config = dict(
    vocab_size=1953,
    activation='relu',
    lr_mult_o=3.0,
    lr_mult_down=1.5,
    beta1=0.93,
    steps=5091,
)
MLP neurons of a small language model. Each row is named by its layer, matrix (up: input weights) and neuron, and shows model dimensions 0-191. Each number is 128 + 24 x the weight over its row's rms, rounded and kept within 0 to 255. Numbers have three digits each.
After each neuron's rows, "fires on" lists the tokens most often at its 100 highest values on Wikipedia text that the model never trained on; "fires after" lists the tokens most often just before its 100 highest values on Wikipedia text that the model never trained on. A number after a token or word is its count.

L5.up400:136127076151111144128121128098168105177139164146150120103119133098153146110099160152159111119163128142163172169101142090099125127112149191110168122119123110125109117111149139182127084129126153120105135129137092124128166151128110118145135078156148127142072157103181102116151148166089121124099165114115114142129143126142107105133084139135115151150138168144109140099150106096095106122123121161139170144153139135095133091139103123138126112168091172128120155151137140157141105118147118129100089097156124121086120132131091103097107117087157116113092132150110111130120081129123131146
fires on: "v" 48, "g" 15, "lev" 10, "V" 4, "t" 4
fires after: " Pro" 13, " under" 12, " Har" 8, " e" 6, " ne" 6, "ro" 6

L8.up115:143144159130104077134066103153095124165138152145106108119174120103157162105094125114131111143167139136151099147145110169191138115114121099110101126127114144129158096126124130127132112111161150101159160116122178085102103109136090121129166139174125120117113127128110112175152175151149117108153154116159096105106139131113180123148149089140125141097084112128151127123102125126120099091122162141105148152100110124124141068141129172142092155107087145130117121108102151147181146178165096094134117128126104146110138141106105137102145147154100135157137127144128138121119107098124130124
fires on: "il" 23, "m" 13, "ater" 11, "ter" 7, "er" 6, "el" 5
fires after: " M" 20, "am" 16, " S" 12, " m" 10, "ac" 6, " s" 5

L7.up239:148141131081143092082165134116116153157118145091117152147113123094137106118147118153171109138134112165105085133113129129132150106144119093155104156144100144143145102135123180112140119113108118167146135123149131141129138131150123148144074081116112136143147180120110096105118171091111080097123091130138142149136127134142152128140140136103123168168121152130139113122181107153110154140102154145164155114113136138134097130103121135088114130119123120148112152115121134100098123079073129102152152070166112142150177109138112077204148109121149116124134129120136102071148127129117157136
fires on: "0" 16, "l" 14, "97" 9, "8" 8, "og" 8, "al" 6
fires after: "–" 24, "1" 20, " dec" 9, " rec" 9, " re" 7, "-" 6

L5.up562:113126154168135088119099167116120138144132100162129095109103125130134133126169133127132083131139140126082122130090097165116124118109179144122173168104122126073118110144138187154122165106124140105098140102112097143134110119149097132148130113102129114099167153145165118143162109115140142164161143161107157110165125096101171081083132122093165145136136144136114098104114112122126164178138135168108121119147128159094143094134173115159088110131135133110158140149118087130130153119125108100151110073129175128081148114105123141141147105139128122138163146142121099106114115154132089125
fires on: "el" 44, "il" 19, "idd" 7, "ul" 5
fires after: " M" 19, " W" 11, " H" 10, " m" 6, " C" 6

L5.up60:105098090149130126174194103130142139144133134088138118130137153144143131155120139138190123136135095112107161131115122113105145124123137097170181101087089166117169104113099143079124101146151155136139092165126141142116143119130156045162134113131100107121108118119158142124142085116077124090129120149136119112129139152143118123141162123164150123135102126139089070119157153119136122174140100099159104150135128089115139101114064140132151133104167115134177111104122107136138118119171170150108106111134115147134137105109128132157152138133117154161143104105111136133117124123111151147
fires on: "h" 12, "ae" 10, "o" 10, "ou" 10, "ang" 8, "act" 7
fires after: " re" 15, " O" 12, " H" 11, " ch" 9, "ch" 8, " Y" 7

L5.up403:090137129110108136088123123136122166103100120145163143132117097164137103108136127120087134080100128078108140121136154167130111116168127142099130156122121153127127157130154134077161076131113111117162151117152145104091109150113118188100131130146100097083177134160110142119135184158140088135169144125126158133102083147087120161086147166114135174100094080100134154094143146151140095092119112148120130112129088130109140145160137138129129154125110146112171111133128130164130150097165114107116101123119131109139139122108163143140114109122126121151139133121124116130158106155169187119
fires on: "al" 41, "or" 33, "um" 6, "eal" 4
fires after: " S" 14, " N" 13, " s" 9, " Z" 8, " v" 8, " D" 7

L6.up123:162132117177103103149157128125110099136124107123170133133121069103109176113121106139142106132123079092171131126178137144151130109122124100137107176159143116097137147140129150091099136142090122110125153092103124125083148101118068143098155096159173109145133126107154077140140068149110118132102121150135108143123126118105093128117157120163113123135170147140112130169138084098149123117130104134130175131167172166105087087156122179162099125102146140123134120164114125136127111109160122110129123131113127133149151138134141129141111138148148141116140138097145086106168137169109147101
fires on: "95" 22, "le" 9, " f" 9, "94" 8, "iz" 7, " me" 6
fires after: "1" 32, " s" 13, " in" 11, " a" 7, " the" 6, " El" 5

L7.up438:146149139133154097111097135141111142129125125102099120091138133154120142162117105149123149159184144127112113092145069126119127168126123125134124110168104098173101164118125172150164129141150101083074144170108113144125117153143127149102105120157139150101111109158145147076170104131095109140100190136112143124114108087123118102122095102097135159137204112128136091144135151148142138124154140132150118112117147146124099115128149113103103102153123135114060100130139145127150135135136121110144145118127118082091132125123086140137123099154169123132112150124123142145102128185169090101
fires on: "est" 22, " of" 17, "ater" 11, "op" 7
fires after: " w" 18, "w" 12, " University" 11, " Br" 9, " H" 6, " W" 5

L7.up269:167097139132139141148107151159125106094139101105109178171132067132133169144121108138116097103112086134160171190122097154141138095101137146149094156131132123106089118115124147064109110113120112144113127102179114068131161137097147138141147080111129120125110123130177119132115173117117168149118154098116092138110109116102104152141157108105139128114115147123112122145162101109140076090133120122132141120147114159131116112154142158120130088119132141143156120147135098089150161171143129120127137150119114101098147125135166112139126174115133172133146146094175114145101120165115131121
fires on: "1" 75, "ate" 7, "arg" 5, " April" 4
fires after: " " 75, " c" 9, " l" 5, " in" 4

L6.up533:136164126098105151154105120144122117150120148089121109145188133109129145133207142123170125169112107087096119136133129155166149108087121128133090174135174096146111129118136114105128118082134146122160137137162144170110128113108129106139156132121136094095129153119111109107122115121097111139144124139132128062126100091148122135154155127142115083134135155105145110118136133199145096144115118115154139110130098135131140112123152110145163114165168110137166083129102116167094149077107142134120133163127106116120128162143110153142118094069154106111130113130164147131085095150104121142
fires on: "ad" 18, "ig" 16, "ak" 9, "ick" 9, "it" 8, "og" 6
fires after: " T" 17, " t" 15, " qu" 12, " D" 11, " gr" 7, " O" 7

L5.up326:070120134112123126174131131144110131153134126117117110138161136132161128084144165187153133109144121123139146109101103150125123129128095086106139139153141158126142075158119118103114125135131147096121119166138113177126104086110101151162088147121097085095161095143089128126114127145096079101133113112110130109121148148116127131085186119094124143146149105136145123121141117107119111107100108108125131153139108154178120161116156148146133151153093139127174140111102132118087107138118128093153073104105149184158119109165105141102146143122136140067165144176146143144167137128128149126
fires on: "h" 46, "l" 36, "ol" 5
fires after: " O" 26, " A" 13, " N" 10, " I" 8, "el" 4

L6.up185:075113134121124090132154114134124126088158112139115137108164120134133134108107181142148095122079142093144140113175119145108148114169107101089179116155181137133149155138113122076131089084102156141111100093177148109139114134143132152143124140108127099129141111129126102140079166166105082128164174119126107182119122145086120123107170109109160156142112141144151112114113170120105145116179163161137107144114138142107129127159105121122119110138116148145171126124096133118120124102136118098133124134115123124156134104134070138130139184130088159110123133120131141096116111165165129125
fires on: "b" 14, "m" 11, "ap" 9, "'" 9, "ab" 9, "um" 7
fires after: " d" 23, " N" 8, " D" 7, " or" 7, " r" 5, " Z" 5

L8.up284:135104090169101114126094142126106113110082122126112149102112124152135123132106190169142120126140113137126130084128138153136105101150139133164105163130095122090099116137146143111097155106141144165124097142147151146103116118086114165118163119137181154141107087141141151150124088113130114139106125142123157092133145120130132139157164132160121130114127185092174184131149122094110116091124131116105171134109104159163118135165126107120093100132098146086162117132118143125153118117160121158150142149133151105142154117162120166129101103083151127105111106081112124068129143185135100122
fires on: " pro" 12, " re" 11, " en" 11, " de" 9, " me" 8, " des" 7
fires after: " a" 29, " the" 15, " an" 7, " in" 5

L7.up530:104123071111158119118163145145155168168117097086118172082117176140124151103142153108122131141109135133122093051134115161153110130117106101155142112117138144106127142137123130146165090127148116105142102115125107110129145106114168107115170150119117119138130138162129110126133101112131095132151150137112099118115147149181133182149143118124169147137126114104172151096129104148114167123074128170117158161113159125085153116153148099144128071118122107130112112174178136145142158122130139109134080147095130115139113120115148121075128120142084137103122105163151139114141127140137087116
fires on: "ad" 20, " all" 14, "ake" 11, "ight" 10, "aking" 7, "ail" 6
fires after: " m" 19, "qu" 13, " M" 7, "M" 5, " k" 4, " t" 4

L7.up509:106115146118128126176103121133131158093168102124117108128136137105108132121089144162146115142136151166152141158123100183142137081138117141111143118123116124131117156130092140151121151157140101089151137123150182143112142128131110096148124148091130152120121161107121118131131164128124137164117117171140157105104107138107106091108103100118103146124122137118158174144088091111077161092055117121088095168143138087149160121121144156150115117134111130139097110134138132145163170140113130100125143118122165076127110151140069174082142142135116156133146167143100134132143110137123067104
fires on: "id" 20, "il" 16, "ro" 16, "n" 8, " con" 4, "ri" 4
fires after: " M" 17, " m" 13, " k" 10, " b" 6, " D" 5, " Bar" 5

L5.up228:111079155146152148089151107120167126159129105101139151096090180166119108118195168154117126111142126155151135179131129167096137125114168182142130115117101134141127130119122121127144118114108170119071146137131117065097130125149134133132136119117091166152128122145133159133145128142142164123101108114157153110103168134095098151108126120155123154129144118148130102135128178124119141122121139142109092150108158180132069116141139102107130128113145125139092146124132158141106102119081165111120117104168100104135146130131119097110158122145134094145094141067123126115091130093117131081
fires on: "c" 34, "amil" 10, "v" 8, " Car" 6, "l" 5, "hel" 4
fires after: " Har" 11, " f" 11, " Mar" 10, "ab" 10, "ar" 6, "mer" 6

L6.up44:142159113114121142123115130134134134140116111110102163163193128144105163107151143133121163128164136125135113163178143121142114092106099150094113158108097109110163107134123175099102138087145151132121131159108157097129126137135080140131106151118083133145076105155140148119154136148117119121131130178155096122149118148097091070107117094138113142144161146147157125115159098136098125123083132122128162109129118161187150127166093147105123096123143128119118145083127130108113144157173107091117103173143141115058165106120108139147130107120147161117145106145098119094130129118159153108
fires on: "ron" 13, "ro" 12, "or" 10, "mer" 9, "ish" 8, "ch" 6
fires after: " b" 28, " f" 11, " ar" 6, "st" 6, " B" 5, " com" 5

L6.up409:132153147130085127155121079109118102147118122141136136124148148119141151143144115119157121122124120161140125109129131120143116140099127079141134179111126099132127150116171141124145155145204087084107121105109130184110154145171118121102178136107154159144137124106098067135192149125107122106137141128110128152127110101139122126084118109135117124074144164143134116095148123135130125141140101163086149151120101109105115118116124124095127125084104129126121159115124141118137134132140149095129106051134161129152141136141120144131167073186118141096157129090119109111141074173136150134
fires on: "at" 19, "el" 14, "and" 11, "o" 9, "re" 9, "al" 9
fires after: " h" 19, " b" 18, " H" 9, " C" 7, " E" 5

L7.up393:127190147080129116114168143125142158165177123133113138181176150134156123118115117103139151119134087126124132129132115128131164102188108169137099120133129140143141145139120158100111079127118112129131172145102134102115155120128094158120085091184139156113150123084097137081064106150106137142140138101097127126157127122140089119137116112144133109098150091123167073145156146147136130129147158148162132115123121176143145129103115124137128164109090146141106150096097120125116144126114091121121083076086127118164146136110095125128096086121126129145154140144157141145132147125148125114
fires on: "t" 27, "ot" 18, "it" 7, "ut" 6, "iber" 5
fires after: " L" 18, " Sw" 8, " U" 8, " N" 7, " Sc" 5, " Pr" 5

L6.up536:124150118144112156132121110145124102144075103139084104179091126095150160119123132134101084111092118094121121105161141134111154140123134107153140131091129132091122153156143108143092157157126126117128125091105105149103125149114085147169134107148102134162122145133141151133136111117099080120098139093131112115112139183127144138172112111114160167195112178110115107140137130109104099118074180099152072186118140116106128128112141123144087110134134128158128109128119131144186114145084125135131128108145122116151123135099147147136165115145131172125133149121094165144167127145147159154
fires on: "ig" 36, "isc" 9, "is" 9, "ist" 6, " sc" 6
fires after: " D" 25, " h" 19, " d" 10, "D" 6

L6.up451:139132120102118144109105128132133110129149145117111156107094149117160166135182178133154111152074123096138120117110106175135128132136113125123138117152146089131104150078105085117131128141131127122136148094134143129139173076144139163107152164133069108132112146082152123095104151113123141142133075145101127123097171137193142135153132150186123143163092126113104102156111117127132110091076111146139152135130118126142108128117114121105124089161140119156122164142126124166144098139106110143156099167161096103162142136148134084106171119125193110131143122130148125108111086129123128136
fires on: "v" 23, "ine" 10, "ig" 7, "b" 6, "k" 6
fires after: " Mar" 18, " rel" 10, "ur" 9, "ar" 7, " Har" 7, " Mon" 6

L5.up416:116213143131134119098146129137137091177094165128163104181170154131128125122117130167178091168142143149136186125143136094149097130116112096143117108083139136145127151150115132124112154110093139120078136131130113146152112113128099141130121099137119122120129131127133124143114126112120053122104150106118136108139109092103130094091113149119135122131086166125124140147161104100107136120127125094115114114152104168195138119125164140120117142135101079115126104126122123169133162153121092125099084097123121163149126126173132148142156116099121133089146164106175122148152144125109106131
fires on: "h" 54, "m" 13, "ak" 6, "g" 5, "el" 4, "ol" 4
fires after: " N" 16, " A" 11, "y" 9, " O" 8, " D" 8, " G" 7

L7.up205:134111139102158150141127114096098171121112128154107099153119141134142117118155138138122136081126103088160085120127120170205143139153160118113093162117109127111116106101099141156115115148123097142101126171113107060100174174141105139131126133149114167144175154154123142121122140107118139119094150141067179134122183118110111128127157158120151140132101120116162131141112131135125183124128096165119135089136104127124118126138100080105104123132144118159121113110137108126111154087115118126108124135194130111157150165104106122090137105129092134123166135142154095137138111152142112100
fires on: "il" 12, "ri" 11, "ult" 10, "od" 9, "ur" 9
fires after: " m" 18, " M" 11, " J" 10, " t" 10, " k" 7, " st" 7

L5.up161:123125109120173123146104135177137091114117098140135131131112143155103167129137141121097141144142088137117141157129104149150117120143175066107144136118100144096101114141144118159089152116169128094120152133142085144098158072146099143157157112139104170161114149120093173121132115136116101132153101141131155113107153154126104138090135154103164105132124105126109115108164113155128126127121104131171108137098141077181140098136193141135136083165160126088156133150144143133098121095139104115134112096164104132139137131062124145142139130154127122123143109096163090143113159126127104097
fires on: "\n\n" 44, "9" 38, " reg" 7, "8" 4
fires after: "1" 45, " =" 43, " a" 4